From a checkpoint of a small transformer trained on Wikipedia.
Size: 12 layers, width 320, MLP 576 SwiGLU, vocabulary 12239, 16.1M parameters.
Architecture: RMSNorm before each block, learned positions, no biases in attention or MLP, untied embeddings.
MLP neurons of a small language model. Each row is named by its layer, matrix (down: output weights) and neuron, and shows model dimensions 16-271. Each number is 500 + 50 x the weight over its row's rms, rounded and kept within 0 to 999. Numbers have three digits each. A neuron's up and down rows have the sign that makes its largest values positive.
Before each neuron's rows, "raises" lists the tokens whose logits its output raises most directly, leaving later layers aside.

raises: "==S", "==B", "==D", "==Reception==", "ance"
L6.down449:524505508435508496479488453508518533420489536433505463548515502494475551501395553537470555517490512520575575474483463420375405482519584509530566459458488529549398488445512547554594458579509530466489483534398427437589464474505518555491492482585433548444465470546410537522439570526423544418499524421521492474442532465571389520472454485581499580509451518562489485476495531451550520499511531518475468535472503434601553494484423485545510493504425465629521404567417445360431498543406486443457467569497533443446435500485448480514531466570601481542437412505538452445480486589562419504548451454453571507494489586567556486512517487495410541498493575566442502580489613452546502502529434533513462515485520567424439473522442420448624514539510580501543555421546493485552537556456531

raises: "ly", "ly.", "ness", " enough", "ly "
L8.down452:486457586471506484439487519547556545622426591502452481581525493456444507466500454539475468522431477470419544502642490415534482435499457464582547613445560512547505556553470431439611513472418554378474491496547518463446553466545468496519465508375446488468500456451518544492455513543501478419480493405474447444567523567491451520457586474409558521448505472592442401394501504514510524489541640408485433526505427395562431538605524507467548578491587495558483549475481490555511517515510501453521444475435415542486537539546483489492461411482458550471539517506433401533474495462507475539589531503507479506444398448468438480544578542464415401528488497451524507597547557529572528454509483392536439563476410482541451493559547523533505432471547482481541510511514584550468492547520505

raises: "ists.", "ism.", "ia.", " time.", " period."
L8.down489:506469572548514521502581457503558515513533449425499521471527573538534534575502560600608478517536551463516524442507542519467446467585523605501574584515495507566530602530451560513455551391528467464479429502478458497530499517512587500471482541495504428505508563462523634381478563467496449410476542629558521539565514479525475512502441456473480512627414455507531489539593525456547525504540464485476538462474467524472476530504512537553471461524565453506505538441381558461441568490484469480459595488495458561394579523485558449514482522547505433419540505562467405499448506423527472517580408618505551585536498574416578561532503436476501457488508518468624458472441454511438413456559456532456454609571480466489489496463482453545473571561559453542507625467474483433498525526447486

raises: "ura", "oto", "ima", "i K", "ami"
L8.down256:458494481532483473484511438529473506404516504459493502447475436635466462591514506466436430434445544477428538479502503446485541499475516534445457503534553433523506516514421570390483552514560437527485526584433395504470530557519481517539500470510513504453476645479524479558533525587511416538512481512508503483507513533435503537524498457495587562593462577506545556578513400492521473454514540560527532574558485454552457401496517483563488456431434396565468437449576463458476478464644475488495460462519431549437446451531461567477480546504417495466470509539498570466493509520539493598543531475487475534381518543414419484496493534523578532480543532529514556502497567494471518546471513445460546453511545537480493543447469532490493635494454373464565459621495507502523441511488516

raises: "h", "han", "wards", "ho", "hi"
L7.down118:575512466458528476495478475563510573530510377539549502513486430531510476622550495492514447463405478437512518529446473543509402448550537501506502494505445597558536481451552512453513562572445518478488546490482513572473385497479533486527525458448565522530538409474476439452532491477527503504458517520453603561474519512411541518593555535478514400537540465495440520495553508425526438501399564481357559502511480542469538543414612518541499527421505526507453420514539479454584561499539555539508599392424461532555419380460523514575550563475519433516575530557553492451473506488461478505390445424548605514532530484500527482502568559521457594464455651449519497577497465552453543544448512569558454458488439567528545431582410601571372532572529455478481511522529479451512447411525477

raises: "o.", "o", "o and", "o's", "its."
L7.down178:455444551542498508379485527494408481501540542433545498505518583509546589441495522435583500488512536521558528491463462539630500424563663512430529468382487571428560546456608557482532497560440449435480468503471571500614535500477550493469473457458517486556416467458566524434547520509463584401496413468505575526496445480568557538562414439537477551495459424562367514573470478447543486422477525469513455497484442479486499548476536500520602518418541502527506505456537430491455533587459536477534428493501490563543653514491457550492528478568464526571520547488513556603572414522482412453476481479486422550399413525530580511476504501463468468531532498537411543508474449512442489481549487497542430518476458485505567547593482461514470510456601497424527524498522572538558556471512469

raises: "le", "leg", "t", "le.", "as"
L8.down432:420543600477542475512543489379517549437513506498520574389465514439474526480433572488381514490488580463531535504469590507455391484502421523527502407518485467523499581549494559525549408508569506542512407433493534468566595515534426405497455544434546539528557444474570516471425494500428570530418493501411575396539542444547432481501508504551543399406493524511549448359500462520493561577515549443522558536535511451450493471489563454577559575542572567529495586544454548488458565495466526461494495458439497551526406584598570450541469496462507480505489549540528433433554558517541493521482487454501540487428494544509514533447541457452492512442473571492561537577488534516502522530478644532471572540447510478494514509539475563423520437441500543578442526494461569553490404492565450

raises: "ard", "arn", "osp", "én", "ross"
L5.down268:545585551462446512595530499542466455520426527455589509505545496474452403445518456484517449481374550486484428518517414486512521541414585458497541520538514549538446470543525418474525499521491508462455515486452551495561519463524574493415662528476567519460470460587583475446570502560482537441490553554469485419535473454528541593477484490583457520591552448541551508528485461496510476506529461596462557533499473471498416573456447516512503513477593533563547456534451546454517584441508392505510565566510593477486486586464413643559489468466490590524490502496553577501562453523663500443477514551534454429457551498470532601481512494484450536497541491441411469561557442430457497436471544401571503518485470413487496413535504587576497507535479550547437471428548442502450492561454512

raises: "ois", "ects", "ories", "ques", "ched"
L5.down381:480517503512498505516466489463533437459491492490561512440496514564491530534506574528544501535481433458489567490492516505515589595557567420446448464547460421527531513562568530509610469513459541474542525533509568435546535533581592578468455512512588546585487506510571567497410503591479542565418464420564508390430530531503464406447640541557438419560566501490525486466468500452511476535519477559418418479525489448457540566519422540531569404534500571469567526441615594502500487507484501445494431406457479513468467476409517505531601434462605551432477552482508501381612521488405478423527463470449489487448446541500523473500440444545490537472439473551495555539438571478448414511530503512555510492525464508511451538442477459479412607543439479494502555545464527449492578523479483

raises: "able.", "es of", "ence of", "es were", "ence."
L8.down53:471359479473500426505494495485517460516545569468369409493530486454541542480443426441529524401469416514583488450385564480490442563503515465513563480529444625499426471485424428543540539534568491570483514551447574531399509514521570524463498539491395501528445498533424538568425391543486463405478595479479489548501487525479354546523552446463573480465523539504491571496573545516504438448520466481556506549462505494461542521504521445544443538580429525422522538421457533535505492541493469518551602413496503504479515500531507445532503508464512399516505492484529532530516578435512570450476476466470465577510465442496504599422508428504523519518497537475476474491507549532495579445488540507490473386445446630564500532469510538418443476506506423477481424552467522508475476473543574

raises: "har", "h", "hat", "hy", "hi"
L7.down474:467534455452478452463526486474410516450547503453548503476475473473582478648543539566516549483510528503491436526549499613453450601536618540448507551487532523524501531498576453558537582505538498505434556482492535482635530532475426543455564495417500447460452546498459555505480485441425576518423572496419457549574402564492496533532567538444513492584612503517525496544571487513532417496394652490451496450517478498492576584505624410536459526459475456478534467486533567561622549482505481530437451520555467531442468486509495542502554499460535572464528504574486567500481495448584497481475493502443488443661479471490433588602449493576509537550524587438434520563466502556426558472427528504536493464490563547534564559557432544532499604480455468417509491485533483507445442516474480

raises: " the song", " songs", "illy", " the album", " music"
L2.down545:519477546485559519440461522430542519573551561564545566488457482478432489501420528492527505466548505447563408563582541506502463484505586366522464504515474427586551539470537412447530461396520584517552476479508676503505514561598397485486464476553474509618531487426541478605477510518492474521444598509450500499444525457448566426581516462452458534464445542512486450506451511494434466520542463480491576494524558458520484497469579543554373571500609584496572523574409501579441536486470558540475522530557497374543505468465541548472512555486406495533504570467626509490616444436527576453421478453396489512516446457480469483489517454510470537458466477618554516498478565473498581455464420428457417465478501483359541467501530469477472560531514560472462465512486512480593497493477514

raises: "on |", "on,", "on | ", "on.", "on"
L8.down401:474389443453539473474506428447485453453433423454432524512465444524516491487393616512525517434504405532414488538449506340499468510547456530499508520572523583492408503455482557487490509452444550418476509515454519522521504502565480612500513411570582557542454525521353501532427469589525466453517536498460485582474487590497493529472515479494528461524442532494436497532456525411475528574418592485451427489550453543414531553474393566578481565501448538494432538493481447421565570462516400487463435560520486430400491612499518426561575486559533561546440486484525555497535479517493528478504572562441458502483462479554563536510474448546545452479568445534518477547463458441512483471505524545548512489463510421423517571553509627434432563535509580479495430479507471387541471557516479

raises: "ig", "ishop", "irth", "urg", "ird"
L8.down214:493542550539526496525467519531547479425510537623632415446476523431639512463480460516532478410469524390464497433549515579591508527478511485556563497510524453504540584550553436467548466460612580598588549530476550455555529482457460509503487508500539443409475525404577523543607474564585479463628528446448481513515575406534492523500399479537480425468581488532564478415507514553425554551487518483517610497487442536555500440526478473482525561514544513445493497432462481505544578495525399451508526478523469523508592527488594478485461547486502456512523519482477459497465508524495458454402393479498448472486495517395421565579540507487446608552446573519526561546549482509461616516517591516440422445546586511527490425428505451436510528555512489518488573556483500547565406549511517

raises: "es,", "es", "es (", "est", "es."
L7.down159:472518555500388521523449423467487454516628546543600406522543395476546506485450465541391448555565503543528543499488561477508420493519569465509503494473420558574537514545504539554548427444572475441442595549552405403491463557399455444397596534505511461477429557479412558470545476533460536538447483477444492496442520536424454582545449458510484444475547533542493442526471458563528506587599548531396429447529458518515375533490534538481510453429434481514503429505531484528564593436553411469516503539456469459524563588429439482474483566464620531515491431553453448481564492430588522411524460490518515469551483488514407485481567536482430533415438516487469448509546514429590516446435495434516460524470508553525442570495422582518536490526522525526456501448520532554504540477527554

raises: "le", "ons", "les", "le.", "ald"
L7.down155:409533606462508542470494473493640492541466527550474500533509520512524512579466485541452450441446486435541475518460535557595485563543515414513480519499498595472535557488544528552533516388494533509476577451465470597465465460511401555563522481497479506443538617520501509486508504406554484589467459540450421428415573546525519479526532472495509441525509476462538528489536434517459467515495507440421482407479495477463527405420396525511576434635512510478502579462504569481471542485436547502515531471548481455526387569501541549528487490470521473534348407584548515544491580456477443411454512456471479449393481540449474577444531553621532460526490540444498521527558472544528470448564556437479409558503485556514495497457454547513527551556590505428529500515465564489503466523518497

raises: "ues", "ure", "ure.", "urs", "ured"
L8.down363:534455513495547559464516500499449548577461343446512509551505526587537470483466421451536474584406483397506507444521490550471476572445549532468529568439617423521434514583531544513513489565508547502414554520442564505417554412548486426556558507526580457489414539533422479463389414428546408539550466513474438463433552563496462458488595485491523486462458564521558524521500507455508547458557484544462532493511427501471459499454469436543565494514596554554455434478519452469487442517517470477423499550504522460445559574479529578566494538457483481472571461520512563540517370490407479516501459513504536490480453503466560538561441575501493532521537518592446474526531500576546511463523494444410464460508522493460440494512454563405494568653461479514453453532586459574575420578571594

raises: "s as", "s\"", "s, and", "s and the", "s, "
L5.down223:482587493488491442555480531413589444529501514589495587552390511460482506517602454562501548525549498410480603465453524525494533525505586579427486447441436516577460568494505469511493567468436477565440544477541528445404540463465511430393501556560531520435456528488462487515546456482582400526523510514470499560587524537500404478621536460527511463511484536500471535460529528469457400544539488471496472508635639496502637501505473489524547501576552417626485452487525455507561521482534477506452500411518570470458498487498512517490457516501460507537501491616463546446490604513422527511463541489490496466493539508563572508496444500548499595389527436488494460443488567562423535523473537507455463453440480499485451420481439476435440407501557546428401440472575536488569497486468496

raises: "ira", "ux", "ur", "au", "use"
L7.down135:513470514552594469485521546529448509386491546405486590481452452520401396438491677527520525447539478492456478434457533488482583528428488532557515586525538433519558619415547444425531537490428458465523502536499554486503461433558470500549475523429538416437469570490493520480570415518457459505574623523529450508520528452497466510546472541507474554569517536546503531492498643500471444491520588532492594481506525521507552449555504509536493526495473537493506455506469542502468490530480455476459550663553508423484465450470569445517523412540529432454549515602432542543438520598469503472520481508557519513522533450452461556460508476498611502528459482515501498472500459468436493537592478572531551478493483578518482517508456555462529500432527506541573485536484457602378450551508454

raises: " song", "bum", " songs", " lyric", " music"
L5.down77:566457475438467506555459353476466436538536544432533564438472501490470552543539508470514392502440508473447531488577544526481430461565550480450520531514450419469599569560406440522560455550633637565464543500458551498473563479504529559516534443460480579516538447470620502409402469535518511419439511447439526507533536457532601529448426521472421474590475522520558452579528543513461509491414496576611576444544517541520547466424485500423488498477475419490449530496535475486396472551488579438502417549568545551549478372506491430515589462562506532461501450489450484511494477550501494620498527453439598446420507531508467480467561558474437420500464434485533572498538492451507527436550498499544437487401471490457534502521552463479526472469516475531601469549526453544463524405543493

raises: " molec", " et al.", " protein", "hyd", " poly"
L5.down39:443442429489523512488545566587579447455489548401526428544504528421509546586510527509441487505457567512427474500391474585484492474407516436573456407553498531398427614470543510493442507544646472519498426489474570452534523465562461573516523441535492530489504548547588508454460520489444545450432383537505463483504436493467554486429486583483446540424460419466477515531491502443420511624463462552449590443434497480445505464611459471535446458478487584490461483527497455544585524532510493475545507512487521525415508540570580482494485434482518458485423429464424563495517503586596458545575482461510597517459568439561488549574522514475529519522404475592465492514525566440471470519515461492491514504510539487518498538488521515501510538461443591533461503415453551375433571482595478

raises: "hip", " that are", "ky", "ome", " such as"
L2.down175:519440460504500490517534506565361520453583490458515560504507468510529540536439526475456463516600561533472410392550449496500534556474474534545493552526572448449497450471521554489439443469407464506455532544471618557466541514439571532499421456598455526598479457524362505514562461561554443527489590472556478556507468578436548511500475488480616455462425529476593485502504509461483487514461486482469574489542418537382518396501470517400496449456597523536524445548466563533463498509565545499472481561399498518539445437517500505562500499531471443494621499534469515538582468482542378566468545532486474463508437504453442446539499423507452532503475670453512446360475507527457500467615451489519504548383470464565436536497517545491454551533463477547501466486428513407451490461502554

raises: " but", " while", " although", " and was", " as well as"
L7.down394:532552508538505497566465429499429483567550553531470555518503487473461453453450515571457580568496518556550540443589521513525471449453390529446436446426478472438465506532500531451487526527505456429518423521503500477521431476540541426494452523432515493493540360565482506485534530531472537576491507449451525548559514569451470549509516507497514404460585459561462463427389539530462476553429472534462375499518526531398463566535439484573504471497592453500416586474423521490431476515507540475544479524476448508545452427574497519515505496489419536463593582480545405462468476460558433490454557448604497440438500635513467507525590428401462358568452524576444473511506524411493480481490459480492532540524489461609639477490521521463565513513433487563415449565545525530467448505481554